{"num_attention_heads": 3, "num_key_value_heads": 3, "intermediate_size": 384, "norm": "rmsnorm", "positions": "rope", "qk_norm": true, "extras": ["capped logits"], "init_std_o": 0.0, "optimizer": "adamw", "beta1": 0.95, "weight_decay": 0.036, "schedule": "wsd", "decay_fraction": 0.486, "final_lr_fraction": 0.0, "train_tokens": 452400000}
MLP neurons of a small language model. Each row is named by its layer, matrix (down: output weights) and neuron, and shows model dimensions 0-127. Each number is 128 + 24 x the weight over its row's rms, rounded and kept within 0 to 255. Numbers have three digits each. A neuron's up and down rows have the sign that makes its largest values positive.
After each neuron's rows, "fires before" lists the tokens most often just after its 100 highest values on Wikipedia text that the model never trained on.

L8.down377:132074111093147118089164123106122121140132065114099133152110164116080113115101137134117118121136143143128145139142153105152165127155132119101166095118135115084106187122188128140089109091146113134113167123153109113115132128133106140151089127140139110098108113119144148118159127142130127129127144152138121155113154096131152122142130139114129148057147113123157156111120135125102135158143
fires before: "\n", " ", "-"

L5.down86:206101124138100122121145138147060120128118126136165116129124129138184166168127143099121165128103102172127129182107149133151168144151125085093122105110071155125113144165131141105108109101176142137141128153127107109113130131148137140092121124143126146135123155128113099127154121151099079152133144110088083119130124128146161135127133110140134090110116187124140125088112114113164128090158
fires before: "\n", "born", "1", "M"

L4.down345:147160110119127158140138159114139134106177116166124107135114119158137148110164121121103124077123156134123089161184106138127131129092132135120119160137138157118145089156140154141143103156126104143105139129126124119098101121126145162153091147164152085162100118141161123118131169157087157128108115126123170144128140117158112088112084139139144140138127194181131074137188140104141157129150
fires before: " in", "ed", " to", " on", " by", " as"

L10.down129:135075092124157153132161121163120149142119112111125128117136145111145125124127124127104127125122150149128168113131142168152162165141134162118137144123108086153127130148154103084166168139107128136130155090125134097108104121099087109100072109114148093159144115097102143080138106146107133150096124103080095127112137156127152136119128141151150143116113151108105156169137105086118118064153
fires before: ")", ").", ",", ");", "),"

L8.down57:111136147125147081104174162116153106141171140130160124137139135131134096123170129122113117128121150108114162128147135117089119135120100139119157135168138131140151132144147112108120116117127114148137122128157116137133105158115130131133152123139099109131114103119119103142106142097103153153134126122152117085097137158121092148139154122162087094139145097111159108144140113136094203106099
fires before: "7", "6", "8", "9", "5"

L8.down12:108164100145097152147106131166143152124129094122115080091123068119133132160130119177152114058116127133135119147129121139124178113161158039064119146133113129136148144133132152131137094135126131139137144117148123118147112078135112146137114114119140147134146136141116128099196120120117096098133162130121114142122114114114117066121127151109150136132125142149120179110107181143093153131144
fires before: "\n", " The", " It"

L6.down229:134115184102110182112109156095127134143140006135132135126121121164141113124092148135116132104098163127137134109115117108117135131180125103123098125101154119145123116125149100082110181089118144147152114136164128088085159119126163131126108084109139100144117131111119131119140101151130147106123109109171173153118120121128161164138145123119121078133124126126145102113133118161117132138102
fires before: "\n", " was", " Sp", " and", " "

L8.down4:084134118153140172163139092124096133110157173138134137108096135107154123110138130149141152121123123134143128113142153127125158124109073116149119142080118115129128128118111155130109133090126131094123133157118126131144117112122108128126120171153160123122119154142117101131095110145134053128126084115153140105115126114164115118157108114158106125127136123128091097121142119121151095158114
fires before: "0", "s"

L10.down157:095135154099179144116147140078111110124151127124122160089133145098062096153157134099123168152157127160142078121106115148165144150102140154126131128164086127099113160129167150176159126158093134135145130136085136130133152146107170128114126153114122135124098158128143160091148146102119093109160100136152099139110104137119143093134137140098154137097123118144143093119114087124142087127147
fires before: "'", "',", "9", "2", "5"

L5.down201:148103117101096112131182144134169139118140068148113112127103142161144137101085124134078135148137097156087114123101118133074118142148159112124123128123139131089129134152160147115122095121148139097145158137104181074102108136130152096088113103133142124165084126144144106113182127135155131078128054141115120115131147126108119121122121130133117120135104119139101142103083113158123129121109
fires before: " ", " •", " Species", " Years", " Number"

L4.down190:097129136114178131121100099140118139132107066108060108152129133114150113141125144103109151109137138105131130091126120129159155129160098117117130090113142111162111099139122149097131121100098177092130135167106160135144118133116136115098136137140060115136122181102138143090136164194100125109146087129107127123141121129145090171144116116114109162131141104101120136111135169080084091111127
fires before: "\n", " century", " Mar", "American", "G"

L10.down282:159169142144136118155117109113076130101151138156112157073179140158105127113121147140111131116153115130077154110115134130124143124109155123131149109139158112143083176097131177123141167108136144115121156118117152118161169132111087098141144117137100155125149136129129136120105131158102140110132133137114078109101113150106088128100111147095111119175122122123125186096140130137131184173157
fires before: "0"

L8.down370:135116147150138114135141127172159094166130110098109143105163103069145115117110134139125122097131128145120099103144129092116102123131131093173079130102088113144101114151141144138122108132139126136148135150116147149135181140106120141159090109130132130111099164162109091148098146106156099113136118123142148152084176127163093149115138154141140101159093155133145139143139131124120134094135
fires before: " ", ".", ","

L10.down60:114173146107138130107087182109145137140155105112122115126094120079153105112095146083098142104126124177118113117142155112138134126112097156137089129093154092140110118128160092140157121118162100073160104117101147151163100142104127154115116134118138124128115153109156118127145114095136177105175132159089156119174120120103117133143109115144127154154114118127160108135138115172109146116137
fires before: "ig", "i", "in", "ik", "it"